config.toml
n_layer = 13
d_model = 512
n_head = 6
n_kv_head = 6
head_dim = 64
d_mlp = 1536
vocab_size = 32768
activation = "tanh_gelu"
norm = "layernorm"
norm_place = "pre"
norm_eps = 1e-05
positions = "learned"
qk_norm = false
attn_scale = 0.125
bias = "all"
tie_embeddings = true
parallel_block = false
init = "normal"
init_std_qkv = 0.0148
init_std_o = 0.00291
init_std_up = 0.0148
init_std_down = 0.00291
optimizer = "laprop"
lr = 0.000713
lr_mult_up = 0.924
beta1 = 0.95
beta2 = 0.95
lr_head = 0.00658
warmup_steps = 245
schedule = "cos"
final_lr_fraction = 0.0
batch_tokens = 131072
seq_len = 2048
doc_mask = true
train_tokens = 719000000
steps = 5486
dataset = "wikipedia_en"
MLP neurons of a small language model. Each row is named by its layer, matrix (down: output weights) and neuron, and shows model dimensions 0-255. Each number is 128 + 32 x the weight over its row's rms, rounded and kept within 0 to 255. Numbers have three digits each.
After each neuron's rows, "raises" lists the tokens whose logits its output raises most directly, leaving later layers aside.

L2.down1109:115192122083128126162091167106121071120134170153080128040162122138163113088121168128131127119096128217125060091152137100078165121126147140072129114080212118084120189139090120073106111156126130126205070079164152212096087111161114128138135148158174099125108188153115120086129100100182142060167188158146131129164162098133101092157126139175140195100131125148157168079157160167126135115186158183162101150124135092135090184129136185168080170150088047164108143112127101130098168162149099113103116100160122103147114170075116184129099133124150156109168167091137134147171102120100166194056107101149147108148070158108142086117126128127134125101105143183168117119142114125061116137055114128131176161149137146111106147171148137105208105167132126162112161150103127172175094153141139
raises: "):", "),", ")\"", ")", ")==="

L2.down399:100113100064139079142138100159154080094093108174119121159125118123114178116130218121116127126164110119152115109096090115113129082073059138081121088105084117131121103139129085205111142119172067153119108139139059116188109175132153177157099130117128152140157092052140133085169092034125180109083181094164117164140174116150079103113121095140110141069142144095129130046211103165141184156164114142174133119156090125077139117088136147155133141125148108093156094118153080102111177126066086117137054104159052121106110097150176110115118132128152127164149144137097178142133146120160145142160136166157114145158056123117133133123139141156152121154128157145129123113172129085075118157172155147114202112137109108105131145123135172117041107111116157141134100150092091059139101093190075
raises: "):", ")\"", " edition", " license", " Edit"

L2.down1127:128064114167105152140135094146133103173156135126094148136111145156191168181096143135104091174134115106131123073169117163092087100157108103161100148093066135135120163058089102164089120139161127095109115117167128127162103085184128143158124190137167116152149096120142117143186173057088204163140111157096111081128149177154106129125133186151110157119149130132111105107125075143143176139144109164192130105125129092051042157097127091125120139105117138157146131129138121121114092105119094161121148118173158156032056066161097164123132123119189076173135167093114098093104137148091123114168148090135149149045154134124105066153137139170129141129137104097137117125116144188142148138148132152131128090155100137111118173109223139100120152106109117117134188087097137083129118186195111
raises: " |", "|", "|---|---|---|---|", " 3", "|---|---|---|"

L2.down929:166086130103173125168148087120125097146129133155128128100169155117145144132154126167052108131177142095172076138192156095152219153138221139079128127094149128151125130134128161114116109079157146149115093101103115153084054082167136156203122147144174113166150141089133117166167116113125163074175200067108089125129162132151155149164148152137104112115165118110103150145129143149092090172146155101101075176150079146058124191106142127125061122134110135130139137122141143113101165106129067113150107087141195137147134134096120115145091162090090133120128196124133074152140123147092122192117153128123161039163156111077079111165156153089146142123077121148195104118095117154216149110122144104137098143124126147124124114171233104145092075076085135098134107088076118167140082123196126
raises: "),", " |", ")", "\")", "|"

L2.down556:109063116096139145172161137110132132118146140148135126104177101099184167120111181141051093129157114128173065132123127149166223141141185124083102117122163082138133059124076133119151138085105099140107077128127049154131058099172131138125124169147152114155139126085180093103158110111112141100172116092122172117102163110111110108167136116127110109079177095118146193150181120177148156154125129130097077156095135118067126151065169091120157114138111113118138108183079087133089161098078122119104116106111097129122158145093107134111134155109146149103162171126148071210150144141160104163121132188122104012201147160073086090167153172078072154116139122116170087080102106143096139146117122154115161131151140127150089101139229120151102087096092121165098109127093097177108035158143145
raises: "):", ")===", ")", "),", "]"

L6.down1470:135125118147115071094140096127106126154157108103114112109130135134116099163136075135088141101087129068122120090125118122109155144091240150139123137130107146171099100115132125135110211083110116120159126113146144097089098161089146089129120121079174109147113080079148151122066141170159087138108111120141148098143104137138113141133123159091122043111141067153201105129118166160134118111177134137119150139101152132092158163168107113113090123087135151055091140117135130108142123148179089123105167095062122109091137164132131131152103117155153131112164143159120191133161172098114103134182130087124150196040121152143132097187166099113127114129134127174097106163135130126108072134092107166155182158143112172114071103104022129150157111110191088133147124164111206144111132044134152
raises: " etc", " sometimes", " born", " than", " often"

L9.down528:100184143156106186157105160125056094159178140139156111168169108162168126132166140099171117131122113166131087122136166142058069138131098119096093130121140074105165101112090121175152100163092122175176178159124117137087125144135157093121125142135090208149111199170105138131169100110187097155122092165117079099114121156094151121177127092118115177157127174120128075075104161106129166104140086089178096137140102144132172089165130154099162131117136166138109139110138123116180153182100100132108104080064118110139132146136151100125111145168140148097077097140135065063137147214222091174087122149098080102111168123130131100109081122121148108138105127118110146124171177169122084150086086108127182121109167160096135148112063144136099112101158148166157176115134092081144127144166102
raises: " in", " along", " as", " by", " when"

L2.down966:124134122118180132100105119132127099071111097134135115135162092086165150111132163128090102109166122172178087142172188163168120165188145175115177152119159103128117107117113140124114115117154127157125081178144077118100074121235127154155178146106127102130084138092172163133169158102129160113146186083114151152077144128158085174142124132127158136127140103115082136113137128176131173112149153109166139087116124056061119136064155076204159113125077105122109132088123131106087151031110150119092097131091115113127104121075097178133130149123149150083167147137118116142202117188128122206172133120171124056207114090099144102100198137126137167099166155120131135160133146094154136156117121178093142114137118145177114137143193080126133117153102152134106115144112115162156082136149145
raises: ")", "==", "),", " Overall", "):"

L2.down1060:141134097136153122132087161112141069037138141106150002150171128188145174089133170152151130109171117141132122174141126149156096180183142200149114170093164152075121126156083106171105093142104132169175084175112163088195104110130130161114167127131150107145172077113099169100126086097110108140106153102130122123120160128051153123176077154165124173045209150122133168147119124208136158147225093092153138076128118103109157065132132129183108111170123111145083144140127120080141157152082148099114230141156103155137096137091141128086117101119058155053110174120110125151147091126098157191110138113118132059146157115125128102119132116105113146114198126148153083113111119166114110152212108132055104111124106128117131136180168142103156069115141083153179077114113115123157082105116111
raises: ")===", "===", "====", ")\"", "cheon"

L2.down1176:089086142137147141181101111118158027169122115075159102104148125122123150177193194152140102083097106164111080133122176145082166171096119078055092113174146123121109150150098116127112114131130123143152155119084142181113127150089133114163143083161130093152154138101143158120153134086057105129193205141111091113164158105151096168129111149166133098101112086153112097102162122143075181148220120120163139189157146112087106134080114154136105142105152153125157152107156111147186141121101094042113108149090151119100105161191107152152145145127123122117093127112130176171095126178129085062130091086105176084143131110037193180166089123131146129105108160088166134120109140093102169141130131103127118090195167148100156127132113184105162129109058177132087114104077168113138165145169142
raises: ").", ")===", "):", ".).", " )"

L2.down785:131096084147150128166126088092115070032146161056159081114162148116194153114138152178068138128140132149129080181201176125153173177207128170096104115118168094120119110170115133123075099139156164138130067123138123137115126087177109176156160120125182140104073100135128160120132136139094136102146210095115136133047124103129198182107112157146137134143154139110131181191120114203131121131149114109075066100115095102079154172118166125189103104169086113136075126150098160144094159124114126128124168111173151156163148111100132204115151138118061143134105171096113082134136166139070075158132120132164096069156138173089142119176150144130121110119145090128146084102117109162154148102085096108087126154081116136167120112201205079141171072037086082143096127140096135146070099155153139
raises: ")===", "\"", "\")", "===", "]"

L4.down1156:145083110099122078136108150134109174124168116209138153147117126089097152156148166077114095187110117147175108096151147133143075145158078185099136115142086088123103076100199115121133138135128108118171124114139081115129127108113139091105105149113125089117151125129131153158179181129183174124103144127122110142067116198171149123107143106124117088145136125156137127103147079102125109166099076169144119171156101148070183139092114092073142158120091149117140127042153181135123147113142095103100104121149137110085123188136140093067140148178178149174049164133033139108139155101178123143111119120195114082150083120057124104175118167117120129147109149150112131096113137115121198153155089108152082099093116187139110117166225120153119085136155097034150097128136069108164148219116124
raises: "'.", ".", ").", ".\"", "\"."

L6.down158:119166144143101092152153122128122105132085124147110115126103144132189195105079165150115143092140129123162110080136119112181224099043081150166121100174142095135128157190120123153075106086125155102145109173173136144072117146123108132120178173141164158140145137128130126147067111059077163080130157122110076141127134145117134118124141133173095140078100083125124057094112092150145117160147141114182194148148140110145144125137116159169090094125074081137121118170112205105149065106122142153084121171134079078140130120139117166139141154155087178146148165113161087102131160102144148121183143130100045115062150083166084177124170133104185109052151186113097150142160148117093136165143193119061130149149127067136150099124134146138093119110084173157105127073076088177129152174132143
raises: "\n\n", "\n", " ====", "====", " Following"

L4.down1450:137082136150181128139146130091127126184171136131161095142136156177157149186179123118135131166085101119107153050128121142097145096149213165159227115178129127169130154093126116083090079149164125082095098135153110158125152101182111122157150139103117139117153133155167118121147124084104154115101127162111126078148137180094150095186112112118149130130145138159165137137075119122151163102117180112099089075138149104064088131136101109147157115188134149160130133188182089086146109157135110119107125129131099177078213081147145136095086122112083048165115164141139076120137097154149159132145099167102145138045157115066100079165104153111147092128127052060104152109143132126133116077142123134158128062062123097088178193151224100139101205141116109117114164117148080093170116193118029
raises: " |", "|---|---|---|---|", "====", " refuses", " tries"

L2.down502:116141136115134156146089071110137083123113070103157107106093139187130162087148138158139056100125114181100158117161068105147175120160150180130151122091090112133124158152108138115110081104143122138111107139060140211143108069174122124144160095100175090135127092032128112094031118095181123124136178150133091148150172054131063156114138138120092179119146145131124128086177139172137162165151156069144094153145138112102089141132110121128085122122125078126103143132148112122211120120102122099094184103145155162131105097147138207175098104158157121127130124137121070161119094142206128098125135127123172107106101087173100131154165129080180183082120158128161093143104171161185072169159111071133137164113144102154139157159161151113133034178152152155095135165086129144102167128112159
raises: "====", "===", " (", "|---|", "\""

L2.down580:072126086119131143128134127151126162091086094135120112133172187143131187069069136091131090116097129133113156103217089142134122100136129175099182088127107114119125130109184123185099135136110134139082150186122135076116105123246104156167115101112129126149104073116100124130100138105192131131107119137078120114133143102146062136158145114113126087159127141116129104098135143087105107107102158094174153077178097134104122126106091097178057090104142155110118122133150120122151174115109089071104157090166170106115101096109125106154145141160138132110234067169127145113134117190183133146166157132162157143088141122184108096092153117173112165129112178172145146186102165124207049108162205120163180091108151130121152173108161101099097100161141201107147100151102123156107137133067188
raises: " ==", "==", " Name", " consists", " |"

L2.down75:098101127171136171128112098120111130191171143134112132156128145151181169192092146127118090157132103138106122088180142138073098088180092160141115125141081156147126185047105143144097130175156120077129108138100158159128127129184090104164123172083151095125135128131130137119155140087117150109104113161089118065132140169142121144124130169212087148108134112146127126137109112130141171148141128160130095105115146125078038173085131099137145141116085137163181162141179099104149095132118114116143099154152132172049113072139131167119122126160188097184091179109106150112054140151081111111143174120097152108070180125073066067195137117181124138105094108107109121166107122181135128102144096124133117092184088109107155184135203117113113158070132106099129161080101099092147157202172082
raises: " |", "|---|---|---|---|", "|", "|---|---|---|---|---|", "|---|---|---|"

L9.down969:109159180155151153101052115155146120115145126120108036152170140168094135182123067159147090096160163128101125163081070124182098112137077098079132143140166145146139151118162159191157129116126096157159103138111133119124079125135152111145102121096171168136163171168094095130188127152094135101116130116112108068095130117074112133159107141104143208111064134136140099153109124102138145133106135100084103132100137106143135118145182095111129082130141088130133136179091144093162175102114151116108143104149129132155095178115174132128133095098091157110138137084177098188182128079174121130150108158103124096151179205155112174158137152163152145185083144161144097101144154142118182129058114126093111135119111129147066140106031102163133109120132132136135203145146113085117129163045066
raises: " the", " a", " it", " an", " another"

L2.down83:088219154145170106135127126157147089162129156115161085188150160211170131127172204109105112096092110198149136131112099144098160106109118169115155126112136137139092142106159085115066074109109110125121113093092101137117121103201136151139106172154175111182135116186109141107153087100172137142161162159066209089112145114108096160167117140163133119117096105121117124135130047131131164174094127091211131129157175148102095122145134117111095176123053155146113124149101140087152146167064112110150167137130087078129069100133175136095118127163111162101195089136099052146149141124157094171145111110149142077110091084125113119103108135132154082063113147104093111161106133199099089138100170113133088156131185113142145132093194114135119106087124124113102095159040137104133177178130119
raises: "====", " ====", " ==", "==", " until"

L2.down1409:101106085108097190147136117169137082048087094108172100137182181122159106079119173118139151116137118187142126151173081120098131166155126125114132099117080122085122129180112128160163147138153116154088112091080100148105066101194117132183123121088143109114155161091139169115166109078171123080141192108084125125150147122093084120164098133067145165138161126126125133093173093149130211148178149145180135108153112112099125138080131096160083103139128132125088167094123114114158159122113073049125102078169144169100106111113134160161109060139091115086154149103160049158152100202181140166148144160118149097192084150103141149125144125118130147122118175179125141136130143130091111132096132144092137119097168132128148165129132148128130097107122134135144099166157135089135097128106180
raises: "):", ")===", "–:", "|", "===="

L4.down1462:097072137099117088127121112129108171103234095171163152158117121146145148092184137138089096158124118120128106079149148156104099116142084164078107100137153089182086181128166127059104121145145102147157108111188109098115077157111145174147130140107107155101108120103150172115179137143081122110107134153096102182098169167122119150131119166179096129122105107120159150166113120130089123120067111055079122130175122184152137150147147089099179095110160141159138121148137161138170107107101053120098121119113156136131138209135141091102163165109130173083119123085127080138138188116179158158176139124114099134115058110115155124186149169132073103122088179132079134144146171108160157085113086109151130095081140192146138077107213055167148078101170107119115171143130124081140143157146176
raises: ").", "\".", " it", " its", ".\""

L2.down223:122076100139129128153154123070089111073172091145132132107087121132087103089169128159080157135175117145155159204255112128134082150109142127108099102125110076166098078160138148148112095120124121151091125164094157150105119139174101138169175135089131161145120122065145114095067107145073137061138183109111159137088186084153124142081140112096091111116143111160112151140116109102051113137108190084130083107081038172135123181139198058099138142163170096103109099173114122159126176103150094117127180143160121101145120111088123158159139114135059134100172183122139092204204137145124119190156099149157144126120125125158111082091188143151135145091106135094163133157093194130216088175134159095115134142081102134196126163133163093151079058117106172095113140102134110108163128167123122
raises: "|---|", "==", "===", " today", "]"